{"rope_fraction": 1.0, "init_std_qkv": 0.0395, "optimizer": "adamw", "lr": 0.00209, "lr_head": 0.00534, "doc_mask": true, "train_tokens": 153500000, "dataset": "wikipedia_en"}
MLP neurons of a small language model. Each row is named by its layer, matrix (gate and up: input weights) and neuron, and shows model dimensions 64-159. Each number is 128 + 24 x the weight over its row's rms, rounded and kept within 0 to 255. A neuron's up and down rows have the sign that makes its largest values positive.
Before each neuron's rows, "fires in" lists the words (lower case) most often at its 100 highest values on Wikipedia text that the model never trained on; "fires after" lists the tokens most often just before its 100 highest values on Wikipedia text that the model never trained on.

fires in: "his", "one", "her"
fires after: "of ", ", ", "and ", "O", "for ", "in "
L2.gate331 [108 109 119 114 183 171 151  76 116 137 113 156 177 136 125 121  85 128 139 144 147 136 165 146 156  78 133 138  99 164 157 116 161 120 177  97  97  78 135 103  98 174  83 141 141 120 102 139 145 124 159 157 138 128 123 154 126 144 111 149 161 108 123 134 180 132 129 161 144 124 139 124 125 108 143 132 163 133 134 112  95 116 120 142 100 138 114 119 167 147 136  99 104 131 137 131]
L2.up331 [113 136 122 139 176 149 129  98 120 157 156  92 138 135 123 126 119 147 146 128 115 115 132 151 124  97 151 156 137 107 113 143 157 100 173 142  99 112 150 115  90 196  91 150 122 112  62 133 134 152 164 124 130 138 109 117 170 129 106 140 105  99 120  94 156 129 110 110 131 119 119 118 137 115 151 100 157 126 101 119  97 125  96 117 130  83 150 123 151 161 169 107 130 109 128 128]

fires in: "the", "region"
fires after: "In ", "during ", "in ", "cl", "a ", "at "
L5.gate440 [ 63 127 108 137 157 131 124  71  97 176  97 119 166 126 111 136 167 127 116 149 145  89 109 132 123 120 137 132 150 119  90 153 126 121 108  90 102 143 149 114 101 111 189 120 109 102 170 120 140 136 152 171  92 150 108 125 115 102  79 102 126 117 130 144 119 167  86 124 141 146 132 156 118 177 120 169 164 110 126 152 133 123 116 144 126 113 174 125 140 122 145 128 148 120 125 118]
L5.up440 [142 146 127 121 120 120 144 117  82 125 126 124 134 129 111 155 115 101 121 124 138 130 124 132 165 119 130 129 136 186 127 105 164 130 151 125 116 142 121 166 124  97 105 126 117  89 118  95 112 116 172 164 119 120 162 106  86 138 143 136 113 135 138 122  54 134 115 152 112 135 173 116 103 130 123 124 103 138 133 115  92 107 173 148 133 119  90 111 148 132  79 136 112  95 150 120]

fires in: "his", "their", "born", "her"
fires after: "On ", "for ", "in ", "(", "uring ", "In "
L2.gate290 [105 128 173 146 141 160 162 130 103 154 136 120 159  95 132  97 116 133 128 134 130 141 163 150 166 107 122 144 117 151 121 149 115 139 134 105  87 126 162 159 119  94 144 116 129  74 132 123 133 132 180 135 127 123 130 120 145 127 127 125  92 124 114 120 121 125 126 161 118 133 134 133 131 121 191 102 104  97 143 121 162 134 120 102 121 142 191 143 119 147 166 125 128 100  77 162]
L2.up290 [123 142 142 124 124 164 151 123 136 103 125 100 126 131 110  95 118 117 135 115 117 147 171 163 110  94 118 167  97  92 150 143 145 141 161 130 127 144 174 151 140 125 111 134 140  98 142 125  98 110 146 132 120 129 100 133 149 145 133 154  99 110 131 116 132 104 104 145 119 156 140 142 125 112 191 115 102 115 133 131 135 108 130 132 143 124 137 155 105 139 126 151 124 148 113 141]

fires in: "the", "a", "their", "his"
fires after: "in ", "In ", "during ", "uring "
L2.gate334 [105 147 132 152 129 144 149 105  81 152 128 178 155 102 146 137 162  94 115 146 106 119 148 108 150 117 124 157 109 112 129 106  93 101 148  89  90 127 173 106 126 132 150 165 116  84 102 132 142 151 147 151 121 125 162 123 115 137  85 119 115 119 121 212 146 132 131 155 117 143 130 134 163 135 173 141 129 149 137  98  90 106  98 123 115 128 137 140 141 121 105 167 134  97 147 146]
L2.up334 [109 125 150 145 136 165 136  95 117 113  83 142 146 110 126 152 118  92  85 116 100 117 117 130 148 138 172 152 119 152  90 137  80 101 131 129 106 159 162 130  88 137 124 155  93 131 108 111 108 126 146 142 150 132 109  94 123 134 141  90  92 117 119 140  97  95 160 148 139 155 131 104 158  88 113 136 137 126 112 130 112 112  93 106 117 141 131 105 164  99  78 112 138  89 147 147]

fires in: "born", "it", "an", "along"
fires after: ", ", "(", "was ", "al", "that "
L2.gate569 [160 122 114 115  93 123 134 139 144 133 138  54 108 152 138  91 138 141 130 120 173 158 146 157  87 140 164 100 100 133 115 132 157 164 119 135  84 129 135  90 139 113 139 148 116 142 125 144 138 128 126 149 128 108 126 136 130 111 147 147 117 113 122 110 124 170 105 151 107 124 154 116 136 111 146 111 107 119 125 102 164 129 151 177 134  48 183 159 150 138 148 117 149 126 142  85]
L2.up569 [132 146 115 153 103 166 121 138 108 107 159 160 170  89 148 132 127 140 142 140 101 140  62 117 134 147 147 135  89  88  95 105 169 103 132 106 153  66 120 120 125  74 123 126 143 121 125 112  95 123  95 153  95 173 113 124 137 140  70 109 114 123 117  97  97 177 148 163 118 108 146 101 127 109 139 139 111 107 111 126 135 152 124  96 159 114 115  69 103 128  91 161 119 175 124  84]

fires in: "a", "an", "he", "her", "not"
fires after: ", ", "is ", "was ", "had "
L2.gate386 [116 112 129 144  36 138 162 145  88 119 140 115 114 105 126 131 141 122 156 151 168 120 111  90 126 147 135 139 100  71 111 109 197  95 143 126 134  98 115  96 134  92 167 110 130 150 171 121 148 129 126 139 123 116 136 124 142 143  93 123 143 159 122 148 101 130  76 130 122 151 113 133 133 129 171 132 127 117 117 159 141 162 131 138 139  68 112 155 121 119 103 137 151 140 165 109]
L2.up386 [124 138 127 141 127 100  95  87 133 119 136 128  88 188 155 144 100 120 137 143 100 141 106 128  79 114 135 135 129 123  96  92 137 140 135  44 134 134 110 184 156 134 134 150 141 111 120 130  94 146 138 126 136 122 123 117 121 115 110 101 135  98 124  98 130 160 131 143 128 104 120 147 125 121 143 119 123 124 143 119 130 108 128 130 142 120  81 153 144 184 125 124 116 150 129 113]

fires in: "he", "she", "website"
fires after: ", ", ". ", "S", "where ", "when "
L7.gate528 [129 137 147 117 148 125 101 128 157 149 117 127  93 132 111 115 134 113 122 146 128 141  95 101 112 133 132 128 133 155 101  77 150 168 156 132 192 118 126 176 110  98 126 129 168 153 130  99 136  89 140 130 128 104 147 162 154 155 110 140 134 143 152  75 140 164 128 122 111  83 114 117 169 150 135 120  77 139 140  91 174 113  87 134  98 102  89 100 122 161  94 112 113 155  99 135]
L7.up528 [138  87 114 123 112 126 161 141 139 122 128  78 122 108 145 145 130 111 157  97  92 124 122  83 126 113 163 127  84 132 129 158 116 113 115 146  94 153 121 120 140 126 109 123 130 113 117 137 155 113 117 125 116 159  96 141 160 155 117 102 102 154 128 157 130 166 169 111 111 136 115 131 134 116 177 119 162 115  92 128 118 128  80 131 147 123 100  88 138 128 157 163 137 155 154 112]

fires in: "he", "she", "who", "their", "her", "wife"
fires after: ". ", "S", ", ", "that ", "with "
L2.gate260 [121 131 120 171 147 140 128 165 124 134 128 110  78 143 140 145 117 136 160 125 146  98  76 119 115 123 120 160  99  69 126 116 113  86  94 121 142 116 111 147 112 100 142 126 142 180 113 125 103 118 133  82  94 144 101 154 133 135 142 130 106 128 114 102 108  92  87 113 137 102  96 135 133 133 163 158 129 141 122  97 129 117 128 147 164 124 123 144 156 169 128 118 129 149 155 115]
L2.up260 [133 148 131 139 148 168 116 145  79 125  95 151 125  93 167 151 138 117 220 150 186 103 145 101 161 132 140 137 169 157 112 125 169 116 126 165 134 122 108 120 115  97 114  77 135 106 127 121 168 159 110 121 139 141 110 104 148 131 141 135 146 159  91 121 109 173 124 125 105 112 135 161 111 135 131 137 118 107 115 174 137 171 124 109 102 103 120 124  85 133  95 160 166 153 123 142]

fires in: "who", "when", "with", "his"
fires after: ", ", "er ", "and ", "s "
L2.gate60 [112 121 111 127  89 106  97 152  90 126 120 139 134 140 123 152 140  89 146 113 184 137 147 136 115 117 111  98 127 105 134 125 174 145 174 132 123 105 107 105 103  94 101 129 170 147  87 145 162 167 151 113 131 153 134 132 129 151 166 124 170 173 146 115 128 185 112  95 138 103 120 173 130 139 125 141 123 127 109  97 125 136 128 152 125  90  67 141 147 164  79 117 125 166 148  78]
L2.up60 [157 158 136 100 179 117 104 115 129 135 111 136 127 124  83 104  98 129 104 111 155  99 140 154 123 103 115 129 141 155 123 126 101 166 145 131 119 108  80 104 107 139  99 157 175 129 123 156 113 116 172 140 123 148 153 118 110 105 137 127 114 108 124  92 134 131 157  98 131 123 116 179 134 127  97 137 151 158 123  75 151 120 132 165  96 184 127 100 142 173 103 117 128 155 140 155]

fires in: "was", "directed", "her", "signed", "also"
fires after: ", ", "he ", "direc", "and ", "sig", ") "
L2.gate77 [133 121 170 154 101  60 154  98  77 122 134  74  85 145 121 164  98 127 127 115 179 105  74 138  99 117 148 125 116 133 110  94 142 148 128  89 125 145  99 149 134 151 140 163 125 131 154 107 130 142 181 126 128  84 155 123 133 125 110 145 128 124 140 116  94 194 120 151 142 128 115 150 119 149 129 144 128 128 127  98 152 116 113 170 155 132 125 130 115 172  95 119 137 145 177 113]
L2.up77 [148 102 143 164  95  87 119 136 104 101  98 113 102 105 166 162 126 185 116 116 124 135 118 120 119 146 102 125 110 135 114 121  93 140 117 135  93 108 114 134 108 123  96 167 112 152 173 123 116  88 150 135 125 151  96 150 110 142 139 102  60 169 166 129 143 114 146 124 120 146  90 146 116  64 141 109 118 117 124 118 162 142 104 145 127 120 128 145  93 136 129 149 124 133 113 186]

fires in: "he", "she"
fires after: ". ", ", ", "and "
L2.gate462 [127 130 132 129 169 125 106 152 157 139 132 114  76 144 111 166 124 111 106 146 156  80 118 132  78 138 136 140 133 170 134 106 171  96 135 146 136 130  85 138 127 101 113  85 110 154 113 120 131 114 144 120 129 126 114 147 107 145 151 132 137 130 130  63 103 151 139 120 147 135  92 143 144  80 136 116 126 108 160 108 199 111 124 154 148 109 113 123 116 163  98 138 111 163 122 140]
L2.up462 [138 143 148 140 164 123  95 111 124 136 139 134 101 145 128 157 128  83  78 117 143 102 149 125 134 135 124 118 151 138 138  99 124 121 173 167 133 132 134 105  95 140 116 119 164 132 128 127 122 144 121 145 117 128 108 135  90 131 104 147 156 160 127 127 141 192 189  74 129 106  76 133 147 132 147 134 140 118 154  89 155  86 136 130 149 133  78 134 133 173 109 151 147 135 146 119]

fires in: "as", "a", "became", "name", "game"
fires after: ". ", "ed ", "\n\n", "bec", "n", "g"
L2.gate226 [144 134 125 145 133 120 133 152 167 122 124 133 109 139 143  77 118 137 204 176 171 161 139 108 178 128 156  97 111 105 133 137 159 153 110 124 146  98 113 147 117  48 106  99 157  95 142 133 152 139 110 173  92 130 150 114 192 127 131 137 174 112 148 118 150 132 140 147  85 103 114 115 105  84 188 118 110 111  86 124 125 124  86 144 122 106 131 126 106 152 130 125 113 137 148  86]
L2.up226 [175 128 123 129 128 118 151 113 149 103 132 134 135 162 146 146 113 134 143 142 107 147 132 100 156 140 115 151  92 103 169 111 149 146 110 161 125 134 154 157 142  82 117 118  92 107 103 103 122 148 118 138 126 105  94  62 167 132  97 111 137  85 151 120 163 115 112 130 114 145 122 117  97 136  80 111 130 140 124 146  99 111 110 107 124 114 116 111 106 106 153 123 117  60 130 110]

fires in: "a", "an"
fires after: ", ", "and ", ". ", "by ", "), ", "of "
L2.gate50 [124 117 141 108 140 193 142 135 128 146 124 118 120  83 162 126 178 135 121 150 224 132 135 103 159 142 132 126 148 139 118 155 170 121 130 110 107 141 127 123  90  98  78 157 133 136 180 134 129 179 121 153 108 118 158  91 164 104 136 107 116 128 141 142 134 135 135 125 100 148 142  94 121  97 164 125  97 125 138 138 142 123 127 140 121 114 158 133 150 113 128 115 120 149 128 109]
L2.up50 [145 124 138 126 177 126 131 120  87 133 106 115 117 115 148 194 174 132  85 133 162  64  87 142 128 114 162 100  97 144 168 163 145 123 123 135 121 136 122 177 158 150 113 126 105 148 106  90 101 158 141 112 168 115 117  87 166 105  96 121  91 105 135 138 125 125 127  98 129 144 137  97 126 106 112 170 130 144 110 164 138 143 112 152 136 146 134 144 143 121 120 136 142  97 140  99]

fires in: "the", "her", "it", "is"
fires after: "ed ", "ing ", "ted ", "s ", "es ", "ave "
L2.gate432 [ 99 106  94 135  81 150 125 138 149 130  89 143  73 162 134 168  99 107 135 152 158 102  96 127 103 145 136 167 103 100  92 129 148 146 149  90 112  98  98 119 139  80 150 148  93 181 139 138  97 109 125 100 114 132 122 152 131 129 140 123 155 160 147 102  90 126  89  96 113 160  95 143 127 117 114 105 112 124  96 137 191 118 120 129 138 106 111 180 140 165  94 106 122 138 119 109]
L2.up432 [141 122 135 145 105  93  95 105 146 139 120 144  72 165 167 165 109 127 115 104 106 114 122 143 123 152 152 143 118 118 126 163 110 140  90  80 156 140  85 125 161  86 136 102 109 192 101 114 114 122 131 108 120 114 120 147 137 161 103 145 136 104 158  90  98 131 124 147 134 144 128 127 139 106 125 125 145 119  95 166 112  99 150 112 141 150  75 164 116 143 116 112 146 166 116 151]

fires in: "a", "the"
fires after: "ed ", "t ", "ade ", "ned ", "ing ", "ht "
L2.gate488 [145 149 111 125 145 108 110  86 128 159 150 148 150 107 118 133 116 132 106 125 170 147 121 117 106 138 119 120 121 136 117 153 127 158 109 130 162 150 149 167 129 108 155 165 113 156 153 117 106 170 119 169 113 135 137  91 102 114 143 134 107 168 157  95 125 126 128 127 135 136 120 121 138  88 108 125 129 127 131 155 142  63 111 151 140  54 137 114 116 173 107 133  95 123  59 111]
L2.up488 [171 140 110 150 119 131 115 128 144 130 132 128 115 115 146 175 147 142 158 134 139 151 159 120 124 127 145 129 132 159 109 141 154 208 136  86 162 122 131 127 114 129 125 120  75 131 149 114 131  98 140 112 154 103 114 158 172 123  88 113 161 170 118 145 125  95 101 130 129 151 147 101 160 120  71 137 129 133 150 156 118 127 141  79 138 172 124 178 147 153 169 111 124 140 145 169]

fires in: "a", "at"
fires after: "in ", "for ", "ed ", "on ", "In "
L2.gate477 [100 115 130 152 138 129 141 151 123 126 137 173  96 102 119  96 173 161 129 143 116 156 144 118 176 132 154 173 142 125 165 133 200 147  85 138 137 127 154 113 143 121 122 156 105 143 179 139 111 131  95 110 112  85 115 133 132 131 133 115 125 112 126 161 106 131 119 115 130 138 149  89 137 170 146 124  72 120 159 139 117 105 112 115 143 108 126 149 105 104 150 137 127  96 136 141]
L2.up477 [160 136 127 131 167 145 123 146  96 125 108 125 148 105 124  70 134 168 139 130 136 118 128 153 171 163 152 171 182 159 173 163 137 145 124 128 126 154 161 124 100 101 139 152 100 129 147 131 126 142 108 121 131 120 133 102 146 124 114  97 114 105 136 182 109  65 130 134 109 119 108 100 128 113 102 120 103 131 140 135 152 115 123 102 117 127 110 131 123 122 123 114 150  80 105 177]

fires in: "york", "england", "w", "ketenyl", "english", "western"
fires after: "New ", "et", "of ", "the ", "in ", ", "
L7.gate184 [115 126 134 135 116 105 143 113 105 143 142  96 152 148 158 151 145 118 146 139 140  90 106 154 113 118 115 123 116 142 112 149 117 125 102 103 133 109 116 139 137 119 140 100 139 106 122 163 176 164 152 127 143 123 152 163 112 156 144 127 114 164 153 188 145 104 125 106 115 104 136 147 145 119 145 132 111 103 139 152 172 126 140 120 105 133 119 162 138 136  94 153 118 101  85 128]
L7.up184 [133 103 103 126 161 125  97  78 191 116 148 131 130 196 150 160 119 141 105 120 139 138 109 132  85 139  94 141 100 142 120 106 110 116 124 130  95 128 104 110 131 120 145 105  88 145 185  88 147 120  93 102 112 104 116 137 124 126 131 141 102 167 112 162  96 127 123 144 136 123 114 123 156 130 140 132 152 125 147 171 111 113 102 150 129 133 155 161 124  81 138 126 133 103 142 143]

fires in: "born", "was", "its", "after", "directed", "aged"
fires after: "(", ", ", "direc", "and ", "ag", "of "
L2.gate62 [100 129 136 115 107 110 140  94 104 130 119 124 159 127 102 133 142 169 110 103 178 154 164 165 121  84 135 132 104 126 128 146 100 174 162  87 112 134 140  82 139 184  88 208 142 112 129 128 147 150 161 125 122 157 108 112 128  95 148 127 147 147 119 115 127 148 166 125 142 149 143 137 107 127 116 128 142 112  90 108 114 139 145 101 134 132 117 139 119 166 119 125  94  76 185 114]
L2.up62 [123 136 137 112 106  97 113 102 118 113 127 111 132 184 105 150 130 124 110 148 148 127 149 135 149 157  74 100  90 114 172 125  96 154 139 122 105 109  78 129 103 115 101 119 112 116  86 100 175 127 151 110  92 124 118 172 143  88 115 161 105 147 130  84 125 157 137 120 143 157 102 108 102 150 158 122 154 131 127 119 178  99 109 175 126 128 121 124 139 155  74 136 144 156 128 145]

fires in: "a", "its", "their", "her"
fires after: "of ", "in ", "on ", "as ", "for ", "In "
L2.gate525 [113 127 111 110 171 129  99  74 104 122 134 116  98  94 156 116 115 135  98 151 139 131 138 102 185 157 112 150 145 107 135 141 142 144 153 144  99 121 144 100 134 127 122 124 130 140 111 132 141 157  69 132 137 140 109 110  95 113 167 123 110 136 151 120 125 118  94  82 120 148 109 119 148 102 144  77  94 112 116 112 112  87 149 165 122 140 178 152 144 110 107  93 140 175  86 134]
L2.up525 [131 121 114 132 142 136 153  95 171 120  99 172 109 113 104 151 134 110 162 105 127 117 136 165 178 116 126 134 100  96 115 153  74  95  96  94 103  92 154 118 119 135  64 131 140 129 164 166 128 144 147 132 149 159 154 121 130 144 115  95  93 110 141 164 124  88 110 159 112 162 128 113 160 162 128 129 145 151 146 116 165 136 139 115 116 107 155 128 153 173 153 154 124  43  87  93]

fires in: "it", "he", "she", "they"
fires after: "that ", "ed ", "ing ", "ot ", "which ", "ough "
L2.gate238 [111 106 127 122  97 142 109 168 137 105 141 127 133 134  86 113 101 171 122 115 153 149 127 102 158 156  88 145 133 133 144 140 161 131  80 146 177 163 146 100 126 118 112 146 111 141 155 128 122  85 143 163  98 116 134 166 109 148 151 152 124 152 143 129 128  92 114 105 124  99 100 127 151 114 124 122 103 125 152 142 138 127 110 116 139 101 119 120 111 172 176 130 122 158 116 126]
L2.up238 [117 113 128 150 140 189 183 136 146 139 120 122 115 125 156 123 129 127 123 119 162 116 148 110 133 150 101  90 140 120 157 133 176 130 147  73 116 123 163 131 129  98 129 183 127 135 175 134 140 177 120 137 116 124 130 121 116 119 131 108 140 159 134 125 115 175 116 146 120 152 190 128  99  73 150 141 108 106 114 176 154  76 134 133 156  65 124 105 141 147 163 122 127 138 141 142]

fires in: "in", "with", "as", "by", "from", "also"
fires after: ", ", "and "
L2.gate495 [130 107 107  94 134 123 154 136 160 135 122 167 128 153  92 137 141 107  85 134 170 109 167 132 159  99 117 126 125 140 102 136 175 122 111  79 120 145 142 135 101 142 143 124 133  98 197 130 154 127 132 147 149 151 155 158 135 137 133 153 140 160 129 115 125 180 135 148 126 152 136 134 135 163 137 132  94 104 128 108 130 147 126 129 126 137 130 122 132 126 118 119 129 138 109 126]
L2.up495 [137 123 130 112 147 175  91 135 115 132  95  93 154  98 149 145 167 163 150 114 160 104 117 111 146 116 105  92 129 126 117 132  79  93 151 158 116 131 104  99 122 130  98 135 157 126 112 164 130 110 139 155 152 135 159 117 180 122 152 142  94 106 114  94 128 170 153 135 128  97 150 131 126 100 168 154 143 147  91  99 119 143 155 147 107 120 137  72 148 129  76 113 125 158 148 112]

fires in: "he", "she", "when"
fires after: ", ", ". ", "S", "where ", "when "
L2.gate140 [132  99 128 101 176 107  85 136 123 139 140 136 146 151 112 121 113  80 147 158 184 124 138 173 141 107 114 100 130 127 124 115 132 150 161 144 114 127 144 131  82 133 120 129 123 145 117 144 158 101 134 166 120 152 138 179  83 114 109 120 103 141 122  87 106 126  92 100 105 129 142 124 135 164 142 126 175 126 108 122  94 109 104  82 108 105 146 175 115 166 133 105 166 122 129 131]
L2.up140 [154 126 131 126 121 160 134 145 150 129 116 107  99  81 156 118 135 139 158 145 130 115 119  94 136 142 123 122 150 128 105 125 195 108 130 126 165 101 108 127 114  72 183 118 150 115 157 116 118 172  94 122 118 117 121 116 138  96 109 123 124 127 160 108 137 122 161 112 123 151 130 108 136 126 137 120 129  97 120 164 201 134 108 176 128  89 121 107 105 122 126 119 129 176 165 127]

fires in: "as", "that", "new", "at", "by"
fires after: ", ", "but ", "and "
L2.gate384 [147 160 127 121 145 178 145 106 156 112 121 105 171 140 163 137 130 154 119 140 151 102 166 136 166 127 102 100 128 107 151 119  86 114  94 116 122 125 130 111  97 100 136 126 153  99 183 116 107 144 129 118 162 142 177  74 132 109 128 119  69 159 126 123 124 158 185 162 127 135 114 127 132 132 140 147 141 111 132 126 125 126  85 140 104 124 143 103 125 113 134 104 103 105 127 120]
L2.up384 [143 121 121 126 156 125 141 119 103 143 102  94 144  62 158  66 152 149 146 138 117 144  95 116 121 113  93 116 125 148 150  90 130 110 171  86 158 101 121 102 131 120 115 150 140  89 114 143 144 126 126 124 142 101 130 154 161 129 149 161 138 145 124  94 142 141 122  63 119 144 150 154 115 143 168 119 120 140 127 108 119 109 103 130 100 147 122  88 150  96  87 137 134 140 141 172]

fires in: "by", "as", "he", "she"
fires after: ", ", ". ", "\" ", "S", "a"
L2.gate359 [111 105 116 133  95 108 167 136 126 137 112 137 116 147 125 147 121 156 148 132 114 139 128  98 197 136 107  96 136 103 152 105 161 144 118  69 112 117 138 111 115 110 171 116 132 143  74 158 114 158  92 137 124 142 113 126 151  93 108 183 172 171 128 134 103 143 102 108 112 147 127 117 139 148 166 124 108 117 123 151 166 111 154 140 152  93  95 137 187  95  87 113 130 131 109 119]
L2.up359 [139 140 162 110 151 123 124 134 133 146  75  93  81 139 156 137 126 104 131 146 165 158 112 124 106 161 127 123 114 138  99 136 107  61 138 122 133  85 131 113 116 126 162  57 171  92 139 103 141 125 111 133 171 131 119 117 133 145 106 169 103 119 144 108 114 151 147 142 133 101  95 166 115  79 138 152 154 126 110 118 172 160 124 134 118 153 152 113 142 127 126 126 152 169 141 103]

fires in: "the"
fires after: "in ", "of ", "In ", "from ", "to "
L2.gate270 [131 133 150 137 148 140 130 150 101 141 109 121 155 114  96 180 125  92 122 143 119 113  73 155 126 117 121 140 161 133 118  84 197 105 155 133 109 144 116 128 111  90 137 111 121 124 114 116 152 164 115 136 102 132  74 143 130 131 131 127 118 121 107 118  71 104 129  98 147 156 130 124 170  93 133 148 144 119 120 108 148 123 129 167 135 119 110 125 161 167 115 115 130  96 138 128]
L2.up270 [126 138 116 119 122 143 135 131 135 125 102  64 104 112 153 107 158 147 151 127  75 129 145 117  94 138 134 113 157 114 141 110 163  95  93 136 118 130  96 123 136  94 127 114 144 143  79 133 119 149 109 113 108 136 140 130 142  96 123 125 161  73 127 114 132 148 161 133 136 110 151 171 136 105 147 106 108 143 123 112 164 122 144 163 130  94 135 129 160 132  62  97 131 170 110 149]

fires in: "platinum", "court", "records", "received", "course"
fires after: "Pl", "ec", "c", "rec", "t"
L4.gate365 [127 151 122 138 100  81 150 116  95 123 140 137  54 109 126 135 105 123 120 117  81 155 113 132 162 126 156  82 113 147 116 101 118 111 139 126 107 130 144 164 150 120 132 155 115 124 161 100 169 123 107 103 118 152 143 130 115 145 158 120 107  85 144 195 141 140 104 110 152 147 121 126 124 181 145 113 132 113 136 118 117 182 113 146 148 116 132 172 130 120  99 102 103 103 120 140]
L4.up365 [113 115 125 156 152 114 170 130 132 130 134  96 117  99 106  92 104 118 119 107 110 142 114 125  86 121 141 162 166 121 104 133 174  71 100 112 155 143 131 123  81 135 126 116 165  78 155 133  83  78 133 133 159 119 111 149 123 115  81 126 109 115 133 107 130 143 130 124 106 121 101 145 151 118 154 134 155 121 134 122 158 148 115 108 114 119 142  99 118 136 106 108 119 111 124 137]

fires in: "as", "a", "on", "between"
fires after: "ch ", "ed ", "known ", "ing "
L2.gate531 [126 156 149 116 163 167 128 127 143 107 115 126  96 120 102 123 184 155 133 143 130 126 140 109 162 139 152 138  76 144 104 124 153 120  96  78 171 145 106 143 122  73  76 111 166 131 103 123 105 142 136 113 153 101 147 122 140  88 155 123 127 127 156 131 133 117 154 104 150 132 149 125 154 171 113 119 106 110 186 166 165 142 139 187 125 126 129 103 133 145 122 155 117 120 110 136]
L2.up531 [119 130 111 117 116 107 126 141 160 123 137 188 131 111  95 103 159 121 149 129 150 135 151 135 121 133 128 143 106 110 118 102 152 164  82 122  93 110 205 121 143 183  94 138 122 128 126 149 150 131 107 142 163 112 136 164 153  95 150  98 171 141 141 146 101 141 119 120 122 166 112  89 142 167  87 147 107 131 157 126 124 140 152 106 150 139 114 111 152 120 145  72 148 120 155  76]

fires in: "it", "he", "while", "in", "what", "this"
fires after: ", ", "ed ", ". ", "ing "
L2.gate548 [160 110 111 149 148 202 142 169 162 153 141  88 141 137 102 140 129 120 155 131 136 137 114 102 164 115 104 123 134 127 177 115 132  79 132 132 139 105 113 124 141  79 142 158 120 133 101 144  99  85 116 138 125 125 154 121 145 104 112 121 106 162 129 155 155 117 139 102 118 132 116 133 115 122 156 134  82  95 121 159 159 159 136 145 125 125 144 137 122 185 168 137 101 105 158 126]
L2.up548 [102 141 119 114 115  97 173 122 108 123 150 133 164 134 158 172 119 126 123 114 149 110  99 122  79 124 143 142  95 110 120 147 166 143 133  86 110 134 180 131 144 125 142 194 100 103 126  94  87 148 149 122  83 109  98  85 118 139 112 132  98 119 110 103 133 128 102 148 129 124 123 102 120  96  92 113 184 133 147 126 108  78 138 133 127 127 154 150 118 142 143 122 107 134 129 125]

fires in: "as", "that", "his", "one", "is", "its"
fires after: ", ", "H", "to ", "and ", "but ", "is "
L2.gate472 [100 136 115 118 121 163 137 128  88 129 132 158 122 143 143 119 194 109 159 138 120 141 178 167 156 107 153 145 135 115 125 116 141 113 153 119 112 159 124  75 141 123 167 115 142  82 136 126 168 163 138 133 127 153 135 100 104 158 127 116 158 152 129 135 119 162 150 107 144 194 127 135 125 180 105 111  98 107 155  92 105 138 156  92 141 130 170 101 149 107 138 137 122  77 126 116]
L2.up472 [130 141 155 140 148 118 112  86 140 127 106 180 155 123 146  75 177 112 179 128 159 105 140 153 172 102 142 111 156 118 117 119 159 112 141 120 123 155  80 104 139  98 103  80 144 121 131 145  94 161 116 147 130 124 115  92 140 158 133 128  86 135 117  97 109 170 159 128 154  97 116 149 131 106 135 159 159 143 116 106 166 134 118 122 123 102 119 121 121  97  63 162 124 173 163 106]